Weights of a small transformer language model.
Training: a variant of Muon for these matrices, 1123M tokens, 4284 steps.
MLP neurons of a small language model. Each row is named by its layer, matrix (down: output weights) and neuron, and shows model dimensions 213-340. Each number is 500 + 50 x the weight over its row's rms, rounded and kept within 0 to 999. Numbers have three digits each. A neuron's up and down rows have the sign that makes its largest values positive.
A block is one neuron, or neurons of one layer that tend to fire together. After each block is what it responds to, as a language model described it from the Wikipedia text at the highest values.

L4.down350:519513591358605519425598483479518503511565426489454465389446451475426439427538461502512582423579460520476447488593493512492494498506529524472492451452492536415534398489551550461522523413559539565539533504485583511489392494484475521412521451517540575494526536472473516521522531540502413609522505516464486361486449490496571465555432455485599528552501469427508403462479499416543499484434
L4.down575:455535520520444491454576515505483452501550527560466557442550458417500466493495502396516451590493503472497514411581539489546470571494445563477607521520481503453564509583479529653548563526543352496468522478532488487455456551451485572437457462445470490485472537541449432579489555498499492495415516485537486521468548505479450467561418511507460447535609450542480531478475506499499500495497
L4.down779:492435480532491437433483511510396459518456505568551407471470443577482501471538535525477460409451580445473446442569506605422440516503500531488581476469488464490577590510460506472472523480549497446503541571485545548465493419496509528502498540624435521487473541560457481488411438522514468538529533528527484530486569505463533441487566460499501466483443551402419444508505499565553552489493
L4.down870:552498476467462614523515524483385509498502496500552527407463424493513457538581416568533508489516544532561526433607432452464480493564560503494500427545436561484611464461499476462504538430574455412457483466487476443504566564496495500523548486634573492496405516450490502470503497465566473617581487507509436543520495504546549450508486450388465515470518613477530537463514561405538516436556
L4.down1608:568493509526506461514563484508409567606526402536528556492478510585494591558500530514532431382640543448550488555538575546457491491510524535519431453448585454488502458509554574441575530492506519544493547548520510546494499490444514519604534451541587475606531473458455578543494411533522494539541552506559502525533523540578445563521508495483592507558442484469505567495490523552549569519503
L4.down1958:576546602360598514514609510516520543502526496489421431412519427478440474495495475551564514432490473499498440490563484524438521486591533541453468479419534479420495372505513520490519521400549524468548489438521521514493454514520453580520507432497567626440515583471475519548475529504510489629585451523479463576515470593493522470584474504522533629495499534480545456494488421414560520494456
L4.down1967:467508526461565555473532494506489525523579496511514470481478533470522581517497430526528528530474434487514450484599533511467459486530551505463500520484541475473529467457566498524538473484526529497498548507480491503500498499484537522481440523504489524482524469552515498577508555517496538557550476513481495523467522522444503501501482543532532498542514521488509461510526541468512508503464
L4.down2509:418486501437497487488512498493476540419515411476538513622421477417470406440485517546522417454523528519524500363513513438494540500432495490537541493521574514520561490561564477496467502537557446592442478552491584508513460524550463480491494457481526376422501482545417540436501596437494525477477578616405512399505456516518460477511491436465462524494473541514524497433523465453485417478635
Responds to: Closing tokens at the end of a paragraph, list item or table row, such as ".\n\n", " |\n", ")\n" or a " /" separator, in Wikipedia lists, tables and prose.

L5.down263:500485501501473624513485454413493487522543505536477508491493458564616537529574534445477371533501500458498453472486445520421560504504494441545557428372473555502498440563398531505492568583523513513483461464401553474518523498475548457499575541468495635510516583519520497515524465504564526427493464512455508565486528410471468561530533465512524550526482505457478530578565455512477388404417
L5.down470:527523535518457424463467477441463558536611499499435418486543589515521530543522469508504577449507536548461489515518463460608444503501421502491501472491451513523555464533492494460509496541544506554553445492529522484458446572500505522525397511460443510501427429518521409502452537542510542503433507469445449549477459603474526397498574492487491504463433453503519467505495515544489507415475
L5.down517:489486526575552472527468573481533529473599467476400552520603491528473510510566504536517424498458460467419467489571437536589490362513570438550482511482537567513527481497475466428447575499546445568435426466527580501527499513447476488604504548432373387455453538504532487509445568474535475531450527531539448602547337605465498605454458370520488512499382465509557502472487557465566531504483
L5.down576:485558452468494549559441503551552608572558397502427513475529486470501535455607501477543463507439501551579515487489461442521489449534442516552423544554537559543446596535472538567407474536575474569501557566535605498576521588514443495482499534510480550425550554517540449437481458570592443499499489590481524476432437562478589505493552450568488443501513478539548513537505485513523466499443
L5.down1242:408548469524545517473553448568555540448506457463496480558461479470499543547451559482479484540480488477491499543538502522422527539479485466464481553496481571438499482546467505456453527586526436563552558573515595539427439557500499406404524583468538481505446498452506432452479540460533510543411568483465421537436433493507565438494524509488422468420510407440521469549462572455530553430591
L5.down1381:545588471541501504509433451510480462445554559559436495388526501503504488501500497492469551525519495416387503541519444532475529530482454474535536508493560573442551507521485505443496450427494538482422418481452457586568514531567386484516475457504485481487502512538475402567492497431455407467376528505488521586481542550505600481462404531514482576544486538430512430526484534556504414443517
L5.down1810:569463483548519451569462501542571523442451555584524453489422419531567484474536537521470512454509444477542548393535503454434523496538390433549471539488437542454550466553509532441514564465467463444543385495503485429443509508544507500443549482521513478550447490500514449538448483541450583530432473486548505564514498451441549498478559576486470461499489527563526535471516478419559408466371
L5.down1852:557540517486493509500512459552546491486548583529459512508435564533539483500533503486602525489499558531583562432486566499484497551570481476460445541552535517572581461415493482478497513485490393529435566461482531527496450438499463413563497490472531548446569450557493515433500491509548497529404499520499494431395498482498525461515530449511510539536500477462419482507440529616487470488473
Responds to: Final word of a section or subheading label in Wikipedia infoboxes, tables and headings, such as Personal details, Launch history, Review scores; weaker on prose words like close.

L4.down46:462403613496576513481493485472541561425508479484517462560489413460534529551374576513538563625527453459429479523464464493418472450557436567556457543545428501410516441451473500527374551454477501496470434305570575558517581438455442505439548559427522542501506450580529434478545560452516537500543539493470453418524475559434487512528537584447463463501522584483539479545505448437453489481490
L4.down346:450497502545503545527495349511485467559505545487452504430529498510504394525582579461502610542487472544502513479515527482463511560441515578523486561449530488592449585469466575508421486538505502456451495609496508445457450514485458531498546568487483450503543472475470590513523555424434552443574471355572457524463422535472443526510516454432485477483450538526489541501528485496479558475549
L4.down1288:387511445522458394450413520525510505453422438578502510471471471362450441630606523534628512513397372553498507514502529485384506475476492448459501450422517480485416492471582457347470545449500488584568501522522551569483614523441530529498528505522424529441469519440572468432522544499488442523568443481551464557530497511482526481449503434507466546567514551525525479529438450534510547501483
L4.down1341:525472445498482590570545506477488516407501511522458432462433568487495535542575465473492500519535438489465492377634454505587532578450623530514575537517572508509437463477496525557520542470541539519470498530393424513549467539518457412577504512463471424425472509533509509474481484542515498525510610513607441482495482475442515427454478492474487476503449554568524438421504480508516429478465
L4.down1809:524442519491461520448491423546552520547552547487451475544534551481556513543455519472480564471400506496493516587516615533514492471502504480434495531470501518475533503403442592473503480381514417492578480428505401539565475504589445541484431480515496525421447573521559491501489458485500605476472490560449491513472454545436459460498527494519461565477553501498532465594437515520434511477482
L4.down1820:456465551463474400532522510479488432545381595539563600459577471494550550465510505527399508519540482400470535598598562401473472542542531472502532485512472512511410443487553568575482606537472483518567534371558467579483522474417486514523502588587416597519532532530470591488544519557494472459616410550540459588499434549605445531429485482599515494522487534421492479527443485458597502442483
L4.down1841:491409477500568509606502522453473513466515482560478429486580473488492468503513460547437479512535444559544457531547403435520462437530497534554526523523595503531455491506409489512426474558584490575535329550502510452451482447418494558471594455530408488526568500506577523524462541468513425491554466457455605416502481487517517581444516586564489415468572477514528535481412531547433429525491
L4.down2009:547487537554536540511531534445600448516484568548497500502496512541538503380494489492535418539603386468505511514491453508434494485537520498555427556567462478481540456524422492444443545534588570488511451423488511405563528451435463567477504506357537559475466503516560525526556505525504539525482510448555479462514398504523438447445469626371475477547516511566516468487516445571477487392472
Responds to: Fires on semicolons and on linking words such as is, was, to, as, coming right after a long noun phrase, mid-sentence in expository prose and in semicolon-separated lists (e.g. gene-ontology terms).

L3.down1101:527518546555545550504521468423508498465447493464499610458474444396381433553455474520544448526469415416520599532515578433523505521498566495584440462454496447516536505400421552474607553485526546451457498531532504516451506420383526526536480552529565477434498546553487485520503512488505561543553544499427407543465476532484473500423505452564514568556441474509486549491455517520510555474476
Responds to: Tokens that close a segment: sentence-final periods in quoted reviews or prose, last tokens of table cells (%, votes, *), and opening parentheses.

L5.down112:525515522606431525536516503495474520415569537522542493450518497492462524467470514503507441418530482476404487458541413534476454459453485423490536431546489510592585521422456485544544491505466495391467454475451512506612557437454395405431496531553450452533529477482467497543555513521600623451450536534451500678437614569519433588564506501465518476554485561480574511545471461540525555468521
L5.down256:539478560533486445514385474452517523483540545545482448570567519440491522513486525499506511519482510418546621442507417482552420506528452545495583433503428439489486478565492540530470510400468481592493451434519521500571611527525485494496430570494450448405599407522496527508589530517498453533538456534485426500553421507547505494439550554512521497477486550474523532424570485598458473492439
L5.down309:417540518558505457588521522480585475562446482499473562480489452508482621531418513493428527536394546541535431499436513452416439458569509524414479523514543466508491504523452533593521476503514509515536591517513483541547426513518560453466527440435482488530510497575528551483464478519465553477457497470604458393458532440529549573428501513478482596515593487569534521543492456535473592462604
L5.down834:491390520499536457534498490441492478528481500451494607488558464447478418499473520555554441557551459422504586592529492448531437528474468457500547463578470476485604506543455591540578526499403484520507451525503493460612494489478584483490468482481478515687487423500473547534471511454527467497554510612534494503503475510522417521471477540567452426569465467381497497497571465511432494485453
L5.down1645:472474522439503505453500484474490431365511544534564529506582374515459431466485503455582417426607504514504476479563615562568546430517561464490527542565573507634527462475546400588520528558549555404543542478515549580567515523474537524439574452502581515416439473493419460577452454481502503469467533573455504566536550435470499498501478507601519494495492485496446475456550459512520457445516
L5.down1932:457453407510479456522567439544466590443502472611518513435417552548551437482446437494544537568398514430534447626525459494453491527532534397477423495479469543446421493510420498553561390458491544523614528441471489492524476483469521435440541503417563477503451414496512531479447502554536543529565453522488454474577548530379558531431477472511554434497439495568511421417525511543546522573463
L5.down2511:486523502607572502465455488580502460502514530537503484592439490462515528523491481508570432435521560497465490497322562558468512612528506549454504534561589563515472439441543488474494549557521573514461533413472486548645558517504562396411572583551436494521517491496421547497522557590539559432538487473496399560525560502483550561588485432448538454464551461384524521489401461497469503508525
L5.down2529:545523553554358427487418548369378479495499496430428428560556502523481581506499535420477551471555476439462488368500469568532532426430419501454509517548548523477455542514440516613558509514521408500549481544549553554540412539454533408497525471468468438439514492479457548491556408494534485434519513426518503571530534529437505549521529554544566542435547529498533493458469465454489532520539
Responds to: Past participles in passive use, after was/is or modifying a noun, usually followed by by/in/as, such as made, born, released.

L3.down1495:558515486479410431527506445471478486480543434469423444430495482396496565539566480492601498511475444452495498518490481537412618481440450524549433429447482463478419481505477451464492551558471519586487505584551422587480497515558597459503535518398597557395474515540481476437506479489480534549571489458455478491472599507505506566532473450421535476567530469602498517551568499449488526448536
Responds to: Punctuation right after a date in infobox fields, such as the ; before "53 years ago" or the ( before "age 74", plus "Personal details" headings and table pipes after totals or numbers.

L4.down239:523541435574430535443536434469423282474494509526479437491413484550505499516384572434517443506537552500461547568522628388510468586507498541527438472506544497399484506483565531488496509493449490494458578468495483554599509490454394529452557485452572455468490404507419561557637578439556522547552514573506502640449535565524481486475520499570519551478507498598477456489547495457493488532476
L4.down284:506564485471387489484543407487540462440553587454494570430535599509463536602439534485492509533452528458439429411416499500599489442535468582555430388512395499491481578568443535532523500518401430519427488470508607491496580460435446504557483477500545528502500461368594496510484509543419473578579470522491410560545498555550456485392501539403415517482506464456542526511523532427495481396524
L4.down542:436470478519478394502555508478551526483424569462470511501506644588515526472509465488596475553495458490433587590550565537476543444438523486501480499506499446446461486500380550569468529435381449494500534557491528429443543467422520442509481553427526516449568591517510469491391558516588526566529579447535536517476506499447479605493480509526401447483473451409423572512457411498495560521497
L4.down761:541484560446579520537546453491495485559333417537426535436528484492407501493466558505442539562443498549397423449531457469447545434473507477426455485538539455437464408593532416555448580483478543460466487554461461544486396558475493534513391412534503583535534477521525421531551489524431595474439523484545431507457336478536504559420514529517439562506451421522471423563528515438614547496498
L4.down1387:496498527482582459476542526446443441597532353500570540402478476514456558514516473544470565433458503504434462492574487531466482447560545510446468477521524425517530531518456492631478511489508453440543475435432468452459534515465539452564441603472575562453529443417420526514559563453521530422524555461540428483404407645623461466456408496462408545563471521461576444499534542457508519416580
L4.down2253:533505482484575418445540473528461507457462544547583475514542486471499467524529479474466416568453461496468402514478476458541480570485475515488615544508508491446603562522565606508426423511551563451566510550477526548445509488552508444546535501428508515509631609572599450544536424551551479546504471498524495458459495495523482550579529498515547505524496574597513472606616570486491460483533
L4.down2316:455437495568496557465423493509524489484551484522410420486562534463560517438440503574481516439516498530462493488535506538436509472420489503441497473448582500414489457516516497446423482435520552451431504524527507444532545593471495510612515531501458499527560375450531531610540565574538427601497559421514479513520427368504527486513502507494577497475595407484526482486463610575444469460486
L4.down2343:530516523478529453486494511539580483443489455485452547545549450534508456578528409442523470469487531445486550405530433612549499539455508449557539411459477490520531479489445536466560531559490509502520457498480450414520504427540504455589525491603465461519476448473519536478484522585467492468452444504412546489499423460478489527550556494584485393500557464459420502575436536519443550396477
Responds to: Digits, decimals, pipes and parentheses inside number-dense Wikipedia stats: climate tables, census demographics and infobox measurements, e.g. 76.1, 91.8, 38.7.

L3.down1279:518484542478553503458493520534573430513571486494508459472504451451442500507520506442551447514531485473526557458528472508623403484488594529501468531462425562533579556534491429480560619501526455508563500500488539516498565472421551481538477556438434605520419562566519478417405496434446478483513463531394537491506417466501485482515446439601539548526399542487461472516515572388411490440574
Responds to: Mainly the digit right after a decimal point in statistics and climate tables (32.3, 197.3), plus table pipes/headers and mid-sentence not, of, from.

L5.down78:468447466535456525467499509470503425606530511497569473537502471547467487542535578532595491544440417552456496513479426487508486550520518559520583481463556513445426453502464481507549549473516432484575451475508483530468466518446514509518449472466352665470484531506480539567443408445578404498482431546476549592397432437576546477503527465435477494451473530472454535547477548564517540502491
L5.down588:430424611556472532459505518415435442491604532643515481583499480543478516501474495541571502515462531513441475522492532545557557536541465507471485467501466370593548467566501535542424509526472542442432495457465450475404536509475509533475481496583457490504422462489553456518544536513593577507443498569419418491464554543520465418496545545477501562448496576448459444548546450578462439538517
L5.down1027:526494490565549467538623502501487534532501455562480495459494449441534568505474554478499481447476535534501504550520505416509459452516535567520524447452496502426513475504518470467444460492494574579519499448580483457495459537497486502427477573560503443499468478571535639552513459570496445518470469463494497534505565648496450484587549500449419496516502540514507433499566511470429457520475
L5.down2061:514526518494425399414516440380539585537462516451542540606471523509401459538601470588538502506483536494510509530528513548545381507502533591501468497566403455494450532453485588477484531418565427506518462572486495438503407492465466465572414489493463410387488513521543494557528460441469417551502486482453499542529448483430445443429511502592573476502440568503561551471581499499490573495574
L5.down2108:471506573514450438568483599443545475441448448438515593580461438423461564556522553473510577574516511548441641523476444488491444503497543577431426532451549451523563477454506611475481524471455400533504569486376501531505514518542501427497515547548569499497531428567548470604422530479449529550537439475493451498522428512485516484461510492546565489514536541498506591503446481562468506491566
L5.down2260:562444531434510534552506530458458555475542598540587484487484625492519460537562509514469492406487479508450514476501488455456567478471523523545544483517561522456539458498499535525456499617472522432536442430516472596523520505424590553559486575460486502482498492485478545514569484511492523464508530513569521517419517499511483540455456430401510478580527500478499503475520421551521486533480
L5.down2279:614587491478467569548511608466492460549488506423520532501444458526466468468521544503442478509481605456383509472537437488479537381535494530487475466424462510476479514524554439513550513569535480519512596468478469426504431513530510506489474507478452473459487621515539501523516476552438518464582488489565462546378526516551507504438491534563530499456531488554510454485475470456497484440434
L5.down2411:532426583493447457546468529443463505550469540456583477463525576529516519497527550458437429535484431454480570397511490423408558441492448503565448372568496502530594651526482496536465456504455570433405536477539445450480508478457542534528471630528496573451462513515474536453517508411491428509508451487443500468504443536453529435437503515597450465518522549526465531530513452478461532476497
Responds to: Fires on periods and commas that close a clause or segment, mostly in review prose ("amiable comedy.") but also citation and initial dots, decimal points, table pipes and connectives like but, after which.

L4.down116:510589523498472443561512549427493453490566463422483469527536457476589569483495483447394467518475464465424526558572521595547596473483542528555459423467531497549553514385516472537494474497469532492502558436568436469561503541518489543575479476526451457402438557373457471479403513488452485410560394450536562515501533498641472506490655548544383568514526499552587555539639490543445452449572
L4.down557:493466465540501463501549464436467531529544507430490438468438451430524385532549481490545409498473424561530489483457479443499472638598389499544446503517465488487561490460510476505490564511490495675515557526441495482444494556576477456497364372523561459560513553459468521540461556644510498549522521552549412582427477493478498503518516577563423555523492516509513514556529556495529513494544
L4.down698:487445622467507452403475492482494569487510504529477499492475501517534517484564537552465335431464540496486482490603572514510513581592528591627575558501504501495467521572484480485479530477433492432514421494521506520537508499479473524538437473516478475459549461465534543530469422430527519491539467516465524426498553579441587512552544474503511521460494457565525502512547483587628442452493
L4.down1274:412472525504487456500603510542570482428455436514436518567539390392538523543506523507508474541489516543512554513461568507427434376499554492448477492550444542441444502481639396418528563398488526538529551406539431504489494529404474426501523515557455472569475442498485514506435549520530549563464564459520372423430489443528555463588451608482475489507514569521432514552480526510499554560545
L4.down1579:409540565630515442495491429505429489469413532607520495445502445482514467491514451586479450528452474524506528648538552424510472588504434521538470533480528571489465512514463466354508455423442538452475465559514543430467509438515549600516443515427531494539512543421559453471436467519409507427438542555572480443474470525526504457491534557582563486611517587499432452432481491536449485540426
L4.down1668:561396536548525509454479505539565381426542447490578527520537553338450500523443537386455479498582482515414531519397520501457595494539527479429577502514425453504510400471568460518448542468486540540504484524559539389415564559539496540498475475572459460502506595580585528508517473492508525497427519448509482486475442525567462509551571490438520551497414514622478660537444504516459497514584
L4.down1776:566443449532512492452547478520466389505585531513457486493571421569570592428556483492494531574445475470556473476500549521457538552488473504485526440482465615418496598553392560589407464528582548576438527548495474499495612583519443519451508395428515524498501477474591430485448455560482485476581486481491511551482493455479538521502488582529449491523477541491547425606505448476487546427483
L4.down2330:575349511517517505505418531528485413480505458495496516540513551531478362451413499514539407420444465469494477584440631511479499508444515603380488508496471465642544458499485485549520573489517574477449506475424522410469407473480546541476438502446474578422583460473458419526564520463416511459565456490487451725451588507493495534426505414608560528489558589500543434484490429524549449494570
Responds to: Past participles (or their -ed endings) used passively after a noun or was/is, often before by, such as directed, designed, described.

L3.down1935:483412479546439524481514429461500561502508514548612524515538449446566534485552463455518496527444518438541452537598466494507464473445434586410499532562527451458459480581453500477445438475462503490560448423482633544483496512475442444474516569556506450538433512481571525557474366496517454482524429470504509457559461486475521526514534494390538483552500459479453532518532481545429507445524
Responds to: Commas, semicolons and "and" that close one item of a list and lead into the next, as in research fields, gene ontology terms or country lists (e.g. "static analysis, dynamic analysis, and").

L5.down314:606490539524440553505477514470541473518460527466515495457446530496487518546569492605512476459418598353427487516468496322567509548570474442535488591577596550537499573478456471453513474501481403522531498485500467470457470474500527491506516538469536521553425486530553536406472424497506478463551499504508485465490486538519462513549439434418485459535432503535552499498517577535516520520478
L5.down473:482458608452483457477458525501458483545541508531518433485458491427504539547526559554494557570537518613434505482463485557404526541509525483519565474500623438566543521548455498509537466538546470471469587417484531590401417483567483511527466534544437508561438406486579489466538559533477447496483467541447455507474450470523381527521576472513543477489418511448469509518521600472469473453532
L5.down964:454489582457489483526530454459500441487433504437488524415539545472492528521478474482545449504441499481490466580521546478533564525538505436483470535501566462534527451494467570521571546587477466370491518473586574486536575515482468534523528483479468458529538458454652457500537536566519530508578429501434488409521498629460453556435572421506499480505496565519483464508506456506556515514491
L5.down1036:466520512458497509613566475440454399585519427467435550558550503494481538527521483454522476523403520455442534537402448467525630462520579511590508438446452499518453475373472593563500505557476456505529603480528496469554553527583528446461524520491491590559510493569528520483510521453503482419518490532382416438575455486468574438492450549527460507526461538469511579444419466482432408455500
L5.down1178:551396528568476545559493540417489506530517528467567431503543538340441542467507469522422466450516490432494472547521551515532555470391489417465574564507504557486502566487481467454548473448509475491407448518474458564475510426429499483427599410545522470608554562549519398494472553698511457474494532543569519429421510477528554484375485486483493422431501469496458521501507510485437506524517
L5.down1238:499480448554526515472486578406453480548482515525451485414425477461543479452546512555546420453545453541447492565538516429505487461465467408427505494506476462501473374507414503432566553478533434555576499503479537467395589434512549509476565491575528509569572573526518486502479388542506609538549539453461616559457514482534482430578522444526508526456500539471522502524444481477511543576474
L5.down1544:492506465543417525440560374552539533592529526462397446449590513443440522487490451445493434547465464453463476501530478411479510533467513545527477571466530442516482470471486433484446448536576480525555511436580410546471442541537452412541493544516534471495504463499425525516500533523516519505564560583592404573488529544574553461529577539488530456506525438543474563474546536497494520625419
L5.down1606:537490463477454421459544556450436599513511492412518493470569520520442583399516555470486425439542444405446564484537549491447558435417445513512506507582592531460506532496455500462441388480486481460406499519435591524537481481457518494491505555495496565465603565385455483484534485594529553546564538467485544486429507536546412592524470478501460435541509389429561457423488522435552526501463
Responds to: Tokens right before or inside a number in statistics text, e.g. compiled a (.247), the digit after a decimal point (7.1, 12.2), had a (population).

L3.down198:421549465518430490446415560450574525484512461563556464522582468491510484458452427485425453489473530524426458562509483455512514488511495468455386617530483531486554547483471485518485560529464517418565455488605507551468454455466518471510511534517459440449512561536458451553491583570509427457550487480528486529483525599520515541502541468487503534442484589528551482550570470586546486458609
Responds to: Past participles right after a form of be in passive clauses, such as was released, were introduced, is used.

L5.down80:459396513461430421579472573472504483445367539435443471523439425556437522513486526470553544509543456524493428492613439455491496483464506489498447518589456534507552489550515505538514499412397496567608518445456492527493402422499454554465509533505413558471505582437560501511448458481554516562484506487595555453433473463381479436440497547477500588500475547459520494493477487494462544463487
L5.down119:532505492557452480499470491547430504468437452512577526402538499432464443487515465467463489564521531521584411433508531601486593532457497509491506545354574524450439499511512387513572537571588459515542477499428560560493512489521514488387586507502524486399534507628587554591393502492411457541488488414496487541387497492471546564410492478432523469417520572471516554484426486548549543573509
L5.down720:491477514445531431578462569522470567511432501441506499475475503464530499495534505479523540459514500551537451446552516480518428524506447380425467554563512528446436471479444472456481426538464468477486501483496538438493514439527575528468542597569567501455466538488484503520579501515494419429424537476483364485542516514491598538461534468537539444563550502519467478499578454495474520462510
L5.down779:500425386439441623608438529426444479489509482484493502463454497507483461458545470529516477558486464437454474412533483451530511522541498561427449478519572560476470434438553520460468479457501480567487505502528508630555445466432529537536491506431543549539539447428453556550546501525515349531464481449490486610550492515533521507485434502465465588536360487534538498643427485459477517502475
L5.down858:523493469508535468540494596471560495504417548513481471511424353426510500497512558441538535551520463462467577440556465442512460547457497514575488592454486575491445542481533525543431468572467429484418618379407629545508440557502451561422497532484494456525492510417497499455525598587514491515487529492531531455524498508562428542531586509519480483467454469446566505502513529416453517461425
L5.down1051:477473437472451374513516547476480555548399442531467484457430499495505507512530623516489423527485485530490521427550532466535515512505484428641545616525538527465410444591430452490487507512521513490525499496518517449565537574490542503418508571507548432471475514599514458538512540512577492473431530536452453427542412474485505542479520469488484586383480446476496487423503545554541534530518
L5.down1231:495476485471485572499555502416547470445431597495590493467434436402399522524385461557537477522521382438450502404513598485463348480538518525424527409519512524407496522534533534430568553509476550470451469469529475493605409538470463464520566480481556420547458524458404538435453421518471449494458563465509431554544520455432538488510570545476566579467542501512625380412547456489454520458455
L5.down1968:519577473456477442481443502551491501505492509444426448527485516488466425406461455485541419450460517504478465494561541544517436516492528556507572527508519587449487562455442388443542573440534519528463500456462439521564489511404485435537437469526483493511470499431570539545544555530490526510464580589461510512531524400443450561505531492523513475544553571448528395473502491545451535503548
Responds to: Prepositions, copulas or semicolons right after a framing noun or verb, just before the specific content arrives: fields of, specializes in, main problem is.